config.yaml
n_layer: 11
d_model: 192
n_head: 6
n_kv_head: 2
head_dim: 32
d_mlp: 512
vocab_size: 8192
activation: "swiglu"
norm: "rmsnorm"
norm_place: "pre"
norm_eps: 1e-05
positions: "rope"
rope_base: 10000.0
rope_fraction: 1.0
qk_norm: true
attn_scale: 0.177
bias: "none"
tie_embeddings: false
parallel_block: false
init: "uniform"
init_std_qkv: 0.0373
init_std_o: 0.0
init_std_up: 0.0373
init_std_down: 0.0
optimizer: "adamw"
lr: 0.00345
beta1: 0.95
beta2: 0.95
weight_decay: 0.019
lr_head: 0.00794
warmup_steps: 313
schedule: "cos"
final_lr_fraction: 0.03
batch_tokens: 32768
seq_len: 384
doc_mask: true
z_loss: 0.0001
train_tokens: 211000000
steps: 6440
dataset: "wikipedia_en"
MLP neurons of a small language model. Each row is named by its layer, matrix (gate and up: input weights; down: output weights) and neuron, and shows model dimensions 32-159. Each number is 128 + 32 x the weight over its row's rms, rounded and kept within 0 to 255. Numbers have three digits each. A neuron's up and down rows have the sign that makes its largest values positive.
Before each neuron's rows, "fires in" lists the words (lower case) most often at its 100 highest values on Wikipedia text that the model never trained on; "fires before" lists the tokens most often just after its 100 highest values on Wikipedia text that the model never trained on.

fires in: "on", "by", "in", "from", "since", "until"
fires before: " ", " the"
L7.gate468:121199061195119130097152121112139131065099167151086163130145105153122225122112096109132118082134215107138084204091143158109212182099147120092123051049148135175173142146157083126129136135097098133139122097158144116168104107124128088176148148150158120094120133104140080121140102095092083145131157132145165136082124163118152101169133105163110067111148113082176133101125134076179088133073
L7.up468:102170082186122100084150151119117139112153165132124168116105081167102148144196129083159174103106117074146135177109152100115146127100125121113154100073163095149116193151105207123166123147131129086173111077111123140117073098117067165115136154147085129082148155093157154147122179145139161139139117143151115136100126132124094140135106111113136097132125096179131155150184129092179060124093
L7.down468:062155085157120094123177124141146130098123102144171133051120122128114149180124108173127161176043082163173146139114165143196185102125098184118154126172119078099154126123076138145132129140200129110101074065107147126182154107171041136127091148069131111098117127128164141137124197051121139138169134146093122162136097150151147121119197152128101126139142149148091116150145124175174125190137

fires in: "of", "among"
fires before: " the", " his", "fer", " ", " these"
L8.gate318:163146141075132201170135156109185193099131151163154111175156121144074142122110100126071110159119128136130149118111105165092115192113114127131076104114150085113109151150146093104163137111081176161138172127148133135112141111141149088129166138133135114128171139138162131105165128119129085132137130100101138131136078137191097175139160184150149191121082183053113156083144204143106116146119
L8.up318:099097158112112128105156136145153106164081127149181137110096166090126132137143084134164105136089143142092102116090105147129099212077155135109072150152145092117119170099140123134132123157138170132095184074149126090153172090193101129137154182139121159116181118116182146120140130141138111103173103117100125120051060166141134195196136175079138114106093125112104158123167059168112127198138
L8.down318:160137131095193132096085118102075097118078117140093146129130111171105104107119130107124129161133139117141135086160158105138108089139142152118128161115141101136145131124188155092133145103010167141128090116159086069117141180070106133195122126128121181076105103086099155107135129104142016112096144143171113139127175157185089184141118118145151130132145112137135075111089136160114122139154

fires in: "1", "100", "15", "11", "12", "10"
fires before: "0", "9", "2", ".", "5", "3"
L8.gate300:115129101145103178124150113163121126074109130129111081104151121123178113166091093028117169152151096105197150149092141137124167125142186166118042120080138104124099145099107110186151063098072114128095139107226107140136086139095150157151143127148061122121096124144104127130160122211117067161139111075128096137176137120173123085066153162091107143142106139120115096121112168153101102125147
L8.up300:086115111126169144072171124159111118064138170090138058074159180118160114097125098114118181137144151123165112162109088066136139116170124133082145135103134155170125119071142221143116085114092097088112120159148098096180109180183067157125144113195061138095106088188105122142164106149148104147154124055138116139147144120175137065103152176130117097151113174102161109087089127148083105120167
L8.down300:128109133095172091103148122129136112154167173131157159094148091119099105119103153153129157111136110117047130137095100120119172144091092077102155147174118089112146132120129132091086114160164107098100132112082066175176122079188125075140080123153145131142144149130172090161095176103215122102162131142161097156098112204100140172120142114125160119095064143142157107130136115130055049136144

fires in: "during", "history", "following", "career", "results"
fires before: " the", "==", " ==", " his", " a"
L5.gate498:136125142107148172077156109204167125104135118159149151114058141179129162091136100072131149100161114103100100137071061156079135130107162127082128131126180116122182146113107084164121117133127163121081089094117093127144076132069150155155137160182144120056108123107128164213146114113107100181161118149184130144118114117117192065150141159117180137134123179143122106134158170140092126125168
L5.up498:095136223119130105127169166173111104098112111064148105097121146164096143084201153143106126182126108167138085110086122118143157150124170155085119154120147119140079110106137120134198096113128067041148179097107132138149119107164147112150165113112159125111111129084115117144156151113215082098145124154139123136057114103088126194158162138107145109162157134167125100133130094142164072139079
L5.down498:107138149068172108070180151129082172095097108096137093165126144135122110109084150114143106190177116116130113119110138110162121180159122181125155188136080140137160114137108142131120150161060060162098111159123021126099142131119087099094119161142146133137076126156155158106142113141094150109104072102059121169093120140152083172107153113026158143150114121144117109105124075157121047139116

fires in: "born", "married", "died", "located", "2022", "2010"
fires before: "0", " in", "===", " on", " at", " and"
L5.gate99:100112179111155126135180122150185134111168110177127146099114117119154104165140132137115119170121122127108153153107056145111186153137193143125112126141139145134152155096098137107123104092105111116058108050173094086155132150092186151119142101186112120097108068068106084189115103134155063190104118136152105205146104169136121111146173137188169125136127068085139139121127120130119157127114
L5.up99:115128133061124136143081163101139129110097158147119146136103105167139080139204166182101145139137138124071184088096104161144148175159139111126107150125145106161026142121121159138182075092119185116100121069099129127147094116161147123119099069093162124167173116039130113159115067127142105125150161097179106131134144178140092126177155153130149120111164141089144165142063055115163070115167
L5.down99:057122111082129124124187128148097133117094127121091160188151113143139154126102167181131144083127092135165214132139177154203129146139117172138144203127079100152104058170079110095105138111081092115114115145095178142116208146126074146089149131103133099160112155152172106121133149105142075175094098131101115156163081158050116146183139106118101153104145061091131127160079176128166139098141

fires in: "at", "from", "history", "early", "career", "life"
fires before: " the", " ==", "==", " life"
L6.gate76:097144092117147113106159086134153152104171160080109170120169112153136128146177110143142143112169155097153156160090093122107168123146132163145059149028102138185137153144036101096141154127076111073111104095112137186127102108098172157061150133173112139135132127156107095190164114122135091160120096071136138180118144163080115110123139157090133180106140169119156140105099137136159092104145
L6.up76:148076111169194085141110106123121139143126134134150144117113143178123120096106100193150079114134147079145120168125122105137078154118108123137120114050139110180118125108104113151152165136132089116114193103095154107156146094143079144109137171123112095161172083133149118173154116109060122117119094048142052151121151144124144138184107126111118135078186185134133205119067117143179076154131
L6.down76:133083141148124114142128115141109176137150105112178145101122123040099109134064046150090101080126202131120130140106174099103061097097090169121140076089111099129061110091152097112101150136165107159124121093113133103123153134176067087160108158097159120175111139127124117153148098115116180082158101108122136137159074122115156161167152131104139147151208147148186162153111112139166088117139

fires in: "a", "january", "october", "insignia"
fires before: " ", "ign"
L8.gate422:199140113130077175119118123131163122142099137107120075152092106185109127203100106103105096156241145105132112134152148111100149144127136119121114140150180144160071161151185075114113145054103157173109141051162137122138082160125126169175153108114153110155132157114102153122130119095084087132147089148112070101120149159180083151135080123099182134173070091092122145127140103138197137148144
L8.up422:123147136089088165134092122118140125120132122143182100103142085154096141153133131099121103099192079116109068115167136170106116099109129102113003140144099113146179125116179075127080109160100163135119186089164195138104132084104125163160152123153121114155089122095163156146139167117109130139155126149092115040162110090153122153145079124129169128155120102134121177134094124132172129152135
L8.down422:121194073158145111125155121104184107152126103123127146075159124103139129076136144058155158105074110143121100178123139191089123115103140109158140120110132138129153130128160116148158107145187112144022094153083108082141100131144089151104111119118140130113067134157171109121124180105162149054139182086108079130096182090133117162102107140156142141135172106125153115050095113116126094165185

fires in: "0", "as"
fires before: " |", ".", ";", " well", ")"
L5.gate306:106162074114067156146136099135174108112139166165120175114106135113113129167131133146166095139160107147128083162135150207136136079131132119089055134101099089140140102083091142146133122139060080119095111065152148145146127133151095098121133167159126106151099099034097146173223150125105029107113087145030161153158109123123127142095149140153102139095121097111134111112130156140099070116159
L5.up306:086160117091112142142141135097178086117103167144142107085119202113128104153151148066115183145160098147129102126168098171125103129144180080127107165112114122105226132121099153186084126098109122128106087092183103177116142088132124142138131122136150117115067119120094154166139163124143106084171080163096192164091093174098211136108123151150187122159061122138111091122179156163078082116125
L5.down306:078121132156167038165077123174088113158101137118128110101119105114161166115176137075118180118145075142145147084147108085107094119171112114122183134115101175103162146130126110081121083108138131127088101097119105140145131125093099144123140131097105154124138112091039114125094120134133159104094166029155128106101151157088216086169123093196179095181130153158101086134108143154067123119073

fires in: "at", "went", "go", "going", "chart", "hot"
fires before: " the", " by", " to", " number", " on", " "
L6.gate61:128150127181163160125176075161170134086144153155083138132169149141114157129154126124142130089249168099109122120096137133117163109063128077076089133091093143151191172124107095118086173148082110138089160146134149101122121140136124109149161179167105176112123163158136157122166128131153093152129175108119118180110118081096223088125129155128125182147150113086104149018194094103132101100151
L6.up61:100103122162139072115167104165125161093136160185151120076139148124131135147164172167173096094202152123154096069100197120171117078128096136123159176108112099144135116121091160058137121187112127107108146143102194095120085192128103138073153116157155097091119122167116120096127145137160102120107133151148114114107152131084128096124153161126146178096195104162079155104088109154162120135142
L6.down61:122152132115144133109080149071086170132062117167180133101073103047143108136112178109151111109169173109108142072104143160166095159184123097120148183105140096146153135145114151081108080139114115191102103170138132112126113172101138090101089096130225096089094111127097103117176128151125083158130183093138142100140107156108122102110140086137072148119162093197074110105061091101125205068104

fires in: "20", "2004", "2000", "200", "2016", "2007"
fires before: "0", "1", " |", "2", "."
L5.gate19:121121140154147132130161109151213091116102064154104153170104083204137114132140168153181142147147117122160132160124027189107113082061132144127074115120093114105157165134118180179169186123106092086109081079124089150150130139128143144060138174188108155096088113152151122116146140148133089138160104140136199163126137164111174129060113115057134166139100123128128157139108089184176102149160
L5.up19:102105152118157110133092062120154122131100089112119154145131104106113097157145165168174108088195132088163168128125097171123122090110090139138152122106058120134198135163095181199131125093110073072145111135131150145167138180137147120062111166133163136132098123185108112115117130171095102163106090115088153140130165204065151148144119125078099115103097129153116127153073101130148137114113
L5.down19:150146097157115164146126078128099104139121121149177119149090170091158110169102108155107069125194156086138101115154164149144150128087158095087136126087121147108122133171164084122146118095142184138101075175152097075090116205114193157178069067114171107117110118089101113162128161148075133127102087102154122187109076171114147131148131092138088083099129071136119160183159163106091114100073

fires in: "at"
fires before: " the", " ", " its", " around", " a"
L6.gate350:147134095105162152104170095168131132118138124129119147135099148159115113184107122135132158125220147155124128160154106130111133104078104112150084147093122123142120105102106095156158148155093080141133077069166116126125105120129129160073171134165083124122122184133095114226127081099173058121125115155116199136088136162095137132081106170081179171169108107144204077103141132136151082116164
L6.up350:112132127115169169083100136203157055158126164155155167148083149161103149104167154119104114168088108139107067111151080161170131176113128138145150112114164106061078090098144140149136166193141119135082091096092077102157167154155153145147115183107111113087149103128172057106086124090117152122136121171194067158103084122179107118177139150117146138121092166146132154093147121145146121169150
L6.down350:167066155120102115152145112131110147108104077116128159100145154150050127088122117158143116161169131110162134110091155107134147131104113135150133109103120116189131145110141099122237187154162113170125157107141122135151069124162095075142050123085117054097140182129215128139068108125146186151165086113131146176125095165131143143078093134145177128178131118180167141104136099084143083153164

fires in: "0"
fires before: " |", ";", "–", "."
L5.gate399:129197094130168110155153091185183109122155135158150107186115133111166130153139134140189170139173124104075119151129153146079107119107171101186109115098079127096131167193158147116157149146074144062112132112070123132106083131158119164135146138148110150105127164064102169176144126133193073099140133133136069145167100115102142036127103080111123158143119119142113095135116137140074055036130
L5.up399:103104087113080122144144101114111110141174149098123148124120153133115116160160142121087125206131091135144185093111103188158068107118157131083137140079150104125115109128110124159094073191112088143133103088115107160185098200122095124164119157104070140115096088140035175176134155105133095071117128152102117181090108132144146101124157165137090062120079081134120116105153128142155079127113
L5.down399:124118153099129104150135129146108176170138148094118124138074132119118124148117130133075110170054132140095101127085138197113103151128137132120153120121143111139124141117129129108135112106142125134064121134076118170161132153150117144159140156080152155068119096114073100107122139111110154083124151048115125075094087115199107149147180115182171108191143150147104042146104088093077131107110

fires in: "in", "as", "for"
fires before: " ", " the", " example", " a"
L6.gate429:159154089181171160106187101148192135038140136164111142126103153132117139094120119119163152134187126082119140199092138120096215124080124137126168064094134111146172134202111149163122142095052103096133072093163083101117161087088128124097144184198159113140130142127086135143152131135105083200139165109091093156160102140133109121145154112114134145131159147120125186110177124154111149066169
L6.up429:112121149107134165103167145128185127099212120167183139074110132152128148069131180074096101185133090108137148179105063123127133154110147201131153080110155120229135084146134106152150136137090145083142105082145119068087116085141104152115170135177137105092138145166125136157161129106175120083133101151148113111091179093158122117132075163146172115137130084152154134094185063146095121122155
L6.down429:102121159137123200143100150185156099143159053102160082102131111184096137131120144123125163171134125207192142117093093131123109182122140068083110079156107175148133103084126106128133116136168145124087127139132111128212131093177144104152116053075168085059102111091148133118131121102184148114138102135152141142098170064170117106158102167131120106177106124110112060152145115043139136156125

fires in: "history", "career", "life", "background", "education"
fires before: "==", " ==", " and", " career", "s"
L5.gate44:133094138157102129100140116117132180142141136146125104152115101102180161153110092127108135136180074131164090149130077156093123155114088071154133092141145196114099173158121081113149133060123125163151089115121133135150120151076173093148149117133105149150123113102087122137113116153139111200157141101184097109125141169105156056153145124097114119156147140103128113080141157095133107152146
L5.up44:107101086217161183121137113116092116157131114190134181107099174178112136126135179187172171082163052150163127163143078107133113104105122092158108117132109134104080141144093147103153134121138122139145129090093110105110101101096121111151131178156135096145127075088149096142129110130116140191131134116145011131169063153083080049112144119098088184118140140123130168112196135130202087147118
L5.down44:108167180137152117129123173123126139149126119122130145137071177146107122145120122143126078164126224094160154158126129124162065105144142168125139148072130085132138163153124160164127119101209084130138105070146151127171168135165141131104045155092152166116161119121160114164123117095098187111108125096098068169100124139137131157119145059097063116106111118105153168120178117190179117175097

fires in: "on"
fires before: " ", " the", " December", " October", " April", " March"
L7.gate372:143182106163172185125123094185163145107172180114050157196105113158128175105189102174106090131151076130140131227108160192084159135108099135099086125123176127136151121140079113184162119141108103199040140131106124133149108157111178104146146097127116191098111148130133107147148084091126108137109172109140119108105157121123168119149156155112106115123118091116118166058152132110160118116180
L7.up372:124157073130109152097160127161136113138135203114143173094090083189103132181155103156104089099107085098144102168143168138110129124142082161097107120082181087103160144176090123124164183143124153157064136110101165101119061095142150148134159183106099158086083143075128127150122174073109111115123118164127151151035105125159137141141185090108113138079116123143106145143171137143154146140104
L7.down372:144167098174161088119114084131148160157106110108111130133134123141137148131174149156125077155111106131151041137074121147143118099083127135117133101138124088137122149137170131191089113134139106091116157149096128093169106145151130056183110144080111076148112157012228103073169139119124155144118165130059138086093101121147129132183167118129123097102141115132144115118105052163177123173138

fires in: "at"
fires before: " the", ":", " number", " "
L7.gate212:139118122141160138106151126122137199162109121161145159138184172130149177093100103135100092159168189158163133132088094158167095108066176098089114148096118142173140160155110085090142139187129154170123180166113107130139161103078146143088156183114159131091097157183128057163149099126164121111138137109123105193131159148133164145123136137146134136163121100084137130122108151133160163134179
L7.up212:170128119173160118095176080115108090096178147204147156162089185189111134159156115218124144086151115161190060128145147126127128132087077167159128135143135092180114106141116121176096130167118167112073122121132108164087104105132131129093141134092099078126136102130153118144130146176144119135143129148086098180163124192074098100105141183068127161164089107158132173094166087129162098142142
L7.down212:115117146133142111132155074098149148163137100132161144104158112132102132121136137205177064129115131109140097148154176121197096142100109121167077115140124103195135136105148092168205115106184161122128141160144143099156046121130096120139165166077191084116111138120197087180117120141152153125182128124045171131196115114099085153134097143172131146160194105104172112102140073127158084161166

fires in: "located", "featured", "situated", "result", "based"
fires before: " in", " on", " at", "s", " was"
L5.gate88:093171181131176161122192061148155146067137064151108127154117155175184099151151125159187115117130073164144132129099100153087189143103179070131128138115110147126151148130117172110110108114104101096085156120136081168166126118148133101100161155157089086117107147120202133212139061160152107158124095062141131211133093160091162129160159173131177121137097100096137144124113162127167093110167
L5.up88:074154152092157136121122080132120141145119096159126133121092189167112098086176161166174151096133045138104134120136051144135165163126131091148114142161120147146115154142147150120125092112136145087112187161130105152137113047167119135130129106138055102144107168137133150178103113199160147128155083053169108158172129142084164112167165111108219105154131117139156132174149143126154107127134
L5.down88:138058105068120058104186177139143144123070127118103138126105105151138124093151145134103161107086134103155148144110109189184113170146123129126144141202150125120158102128099082114130133148135165129133160132086208069146123078081109173158139113168131109145191085133155146109149138103192120131062158172136130115142109188064090148134102098157172146097142082158130122120107171149126127147106

fires in: "during", "of", "said", "stated", "episode", "told"
fires before: " the", " that", " ", ":", " his", " this"
L7.gate459:117106069182119198120189101192124151097129114138131136164135119147101193225090133156140140148146142131155102166088105163056122115074134113072111140140161153168185175096143103167101148157115184142085144074115134145127129134149141133095146124165126167066124124114125153124129122117211090110131110142131093181165110106166163126111159132070109157187083047080134148156168119160132164137152
L7.up459:112140067148129148070115092161092127118125088131149107095092150111119124163157169097241151151115059121106139192182080113139118123135105127125177140106137149104074166125118126142140079124125130104152138144093113118078154126157134189112174059151120139138167097212126154165133165128143125119121119121183113171142123129085120133108098119119151154129176136108130113145127126147088069122146
L7.down459:178121136184134069108134134177123103105129193101123153121121108164116135184123093181134038119148111122172085154099153094117132082111139181127148130116137132154167150111154079106068175175118170149107117124106129100195153144136116094148069132143156034142108110074195145134102153124116097109200125148104074146168141138114127119167193157087203162136107168102109104183094140092150087067160

fires in: "aus", "mf", "df", "fw", "of", "fra"
fires before: " |"
L6.gate143:172108120106134124161126123142162223083114129152097096169108155170123143123125072177131111157131041095144126197130156167078147065115127117180119123101135100154090151071093118156168123111124151164138185042131163150129121174071124108097137134145100153133183111080169161114163096141115112164094160081127113121184159114127139105116116142079149116075101139080155112123139147125120117137123
L6.up143:172094119113133137112092136149155078078155159161101141108103107134189121166164139101116136100131108125126151052089141156104137135133143149154128158115128147141096162113102069054101130145110187184121114156118102118099097159039177137076128085154143159143152128147122113158117111148186105143102130102179136171060220100137090093073097137118144145194136112112102158106163182145097122157154
L6.down143:148080200116100114159095189151145121066134148100051084104137143148119145094181150118093139139095114124133121124060133174142124155148148169126102070178128067154115109135136114155091119129217181157124142090157141141169144134114169083133119124133121138102188120099196156201149126116160193102117162084081119150084167129130153109113086066192156138159125110174164122159146105165094081122137

fires in: "0"
fires before: " |", ".", ";", "–"
L5.gate327:095144066115156155126136106145147137141159132126129141144132131119141122136101125157188164132164096128104125142135142177111113108098138101163043118071098099095116129087107122144120111134033111082104106111116100147137138095152109137140131170180116105127113112072106126172197176129129035107146087083100131156179089176131184099076160138150123183103092090108125119114124185132121070061134
L5.up327:084151104094074154129106168094100125160088195127144121124122195119085112165160135174158172108167110142108101159128122168140091104151112031162086172132117135082128150119095152113119128082089122134121123124155146176170125134133087164116115095123133157149084115105078166198142154092107074089134066141116105161098089178075149124105111083109123121125055115138118131153122176156132069074116
L5.down327:121121082124143035125107127175100135167138162122182140134131126120147123129147124139104163120131123130122129113125146160106068133144116128108182130130115124145120148107105085080160110101127141146038095117096101147129129104129127153129127156095107162108117078094065047134074172130112177094181173006168130105101138102143160118160123141150133089165169145163075091157068099136102092105097

fires in: "of", "during", "in", "until", "by", "december"
fires before: " ", " the", " his"
L8.gate398:125134106158095155114182127191176111106114140142137177144123081168118159178159124137136094176125175126141081150093101171091124125084116192084129070096142137102119087118080113129192112169103164143095097072080124066121114117143130200155168174116118104087141155091140100077146161147098090106133152150058114180114101161202161174155175130109084144122138109053126188117147082155147099143114
L8.up398:114121117180075166159131108154133070102122155154142128147093160131120086185164083151138109097099139141113133152121158168105130129143112163097129154097135130131123130054071163136184139175130144105050106048120122150141121140147119166115119153096107115065067077078105101174098117091119138090138178166132118203095138144172197162174187124119149093157144098163196147169126097193178098149081
L8.down398:122149154069067103098157131112091137135142122142175095116160079158110139138126136111132139118132048192122102138135090106162114127130175154140107127162139129165179160120097038153116148163237174149112141166064141109182121124120136117135042104089071139172152116144146124142110135111146219135143150154109168194118139110100111108120086101115128151115103075152115135149152127099088139140110

fires in: "2022", "2020", "2024", "2021", "2025", "2023"
fires before: "2", "0", "4", "1", "5", "3"
L5.gate96:057132106135090125102101119167131163108112145136171131127151159072133141185144105116171098148118078190165111080123169153149129153095127160168070158104114137147198103118089147133088119114065115167096139191151115134170170122151129111146150175104128106143069138110133104155111173073130086116129176129053184099167103181120146114137191160174132128161137077088181119126109153161081145100155
L5.up96:143146111130120145098122157143131136097150101108124142101108132098085125147116111038160175156103086138070156105173137067144140167145126168188127120127150212063141087181116097070169148108124137181145162182130119134044147062136163145131147181087102138072120159116125088146117109152130141103070141131144105122136135109170091169134155126165098096127178172093134177135184150093185109105109
L5.down96:176128145116131107157100157132153131106093168180156134131175113163110067098160170123177142144079094098153159146121148075110189117073137154142144132158133099120160134129198041123148159138122086143097142115186124118157102124110121124096095082153129146137106134179131159120116109080144092064101208138087134095166143154051125104113105103122131113119112096123144192094133152142136086111170

fires in: "in", "on"
fires before: " ", " the"
L5.gate77:103147147118159215146153101168114125075119097164127123174118133118134184094110038178121111109136142097172096155124135153056165135099105125137125145098159142192142110146118108189066135122105089160140148189112099153117111114167149063150141143111109209026133157104124150181139116125086124164101106110139119155146134115126112111158181177139098131119117121074144171054175180108152151120158
L5.up77:163107116155164138115161135186146098144116143115145158129135109146104157174174103164091103077111154143163079172111093172123162137112096170147160126128165099167116106149117096085118183129127101130064120199116110049137156094161158100121130166137097111078152150106149105160131135108123108132133143117186095167120156069181111123178183169132026111114124108095098131119156131133156147143083
L5.down77:080161073163156087145086143138138121220148138082145120181132134097175094184157135125143142097113101132102118143120108097165131078134150141116168079127139079112123145096142117128121181120145145120116089115120140101081100172118153138152065071140162125157091090098176119116115136122119192080161173112159064087169102056136143117150179093123133146100108138164088155183138088150151102207139

fires in: "history", "career", "life", "background", "production", "education"
fires before: "==", " ==", " and"
L5.gate229:174084115118107134105128139138122134163129079089148122131113058174082181153123132089144167181157116086134108154161114134102136160138161136125116071120164190146129123130073135105158136152149176137135140121120089119109100106099237130131157190148136139125081135076027098159114170168099142132113099200136088115101148149116176095100143134110118158153119102128107173123169131093152113118127
L5.up229:156060124185140164122126130145090086169146111129130133092154162187097175136185181181192178119139159130117086148142121122101117165107137053184136156117142181095137133165086111147157119116130100135120095155115150096091180138100157152103175148164121104122118178102096168122126109180111130155189160100136081180125102136087122099103173145048128133129158133097125183138144141164128125151164
L5.down229:129171143150105124137149141129081171118175116106145111159189140105118149174161130178165110089124185118106092142140095080158102078104127176162078095115096119097090118161132139095124117144182105108186107088133115068084158115124115197099087129153157093160169161146123095128189112118108170148136155071132108126119095057114101179125177134078111106083169172039150153115110101140086129116149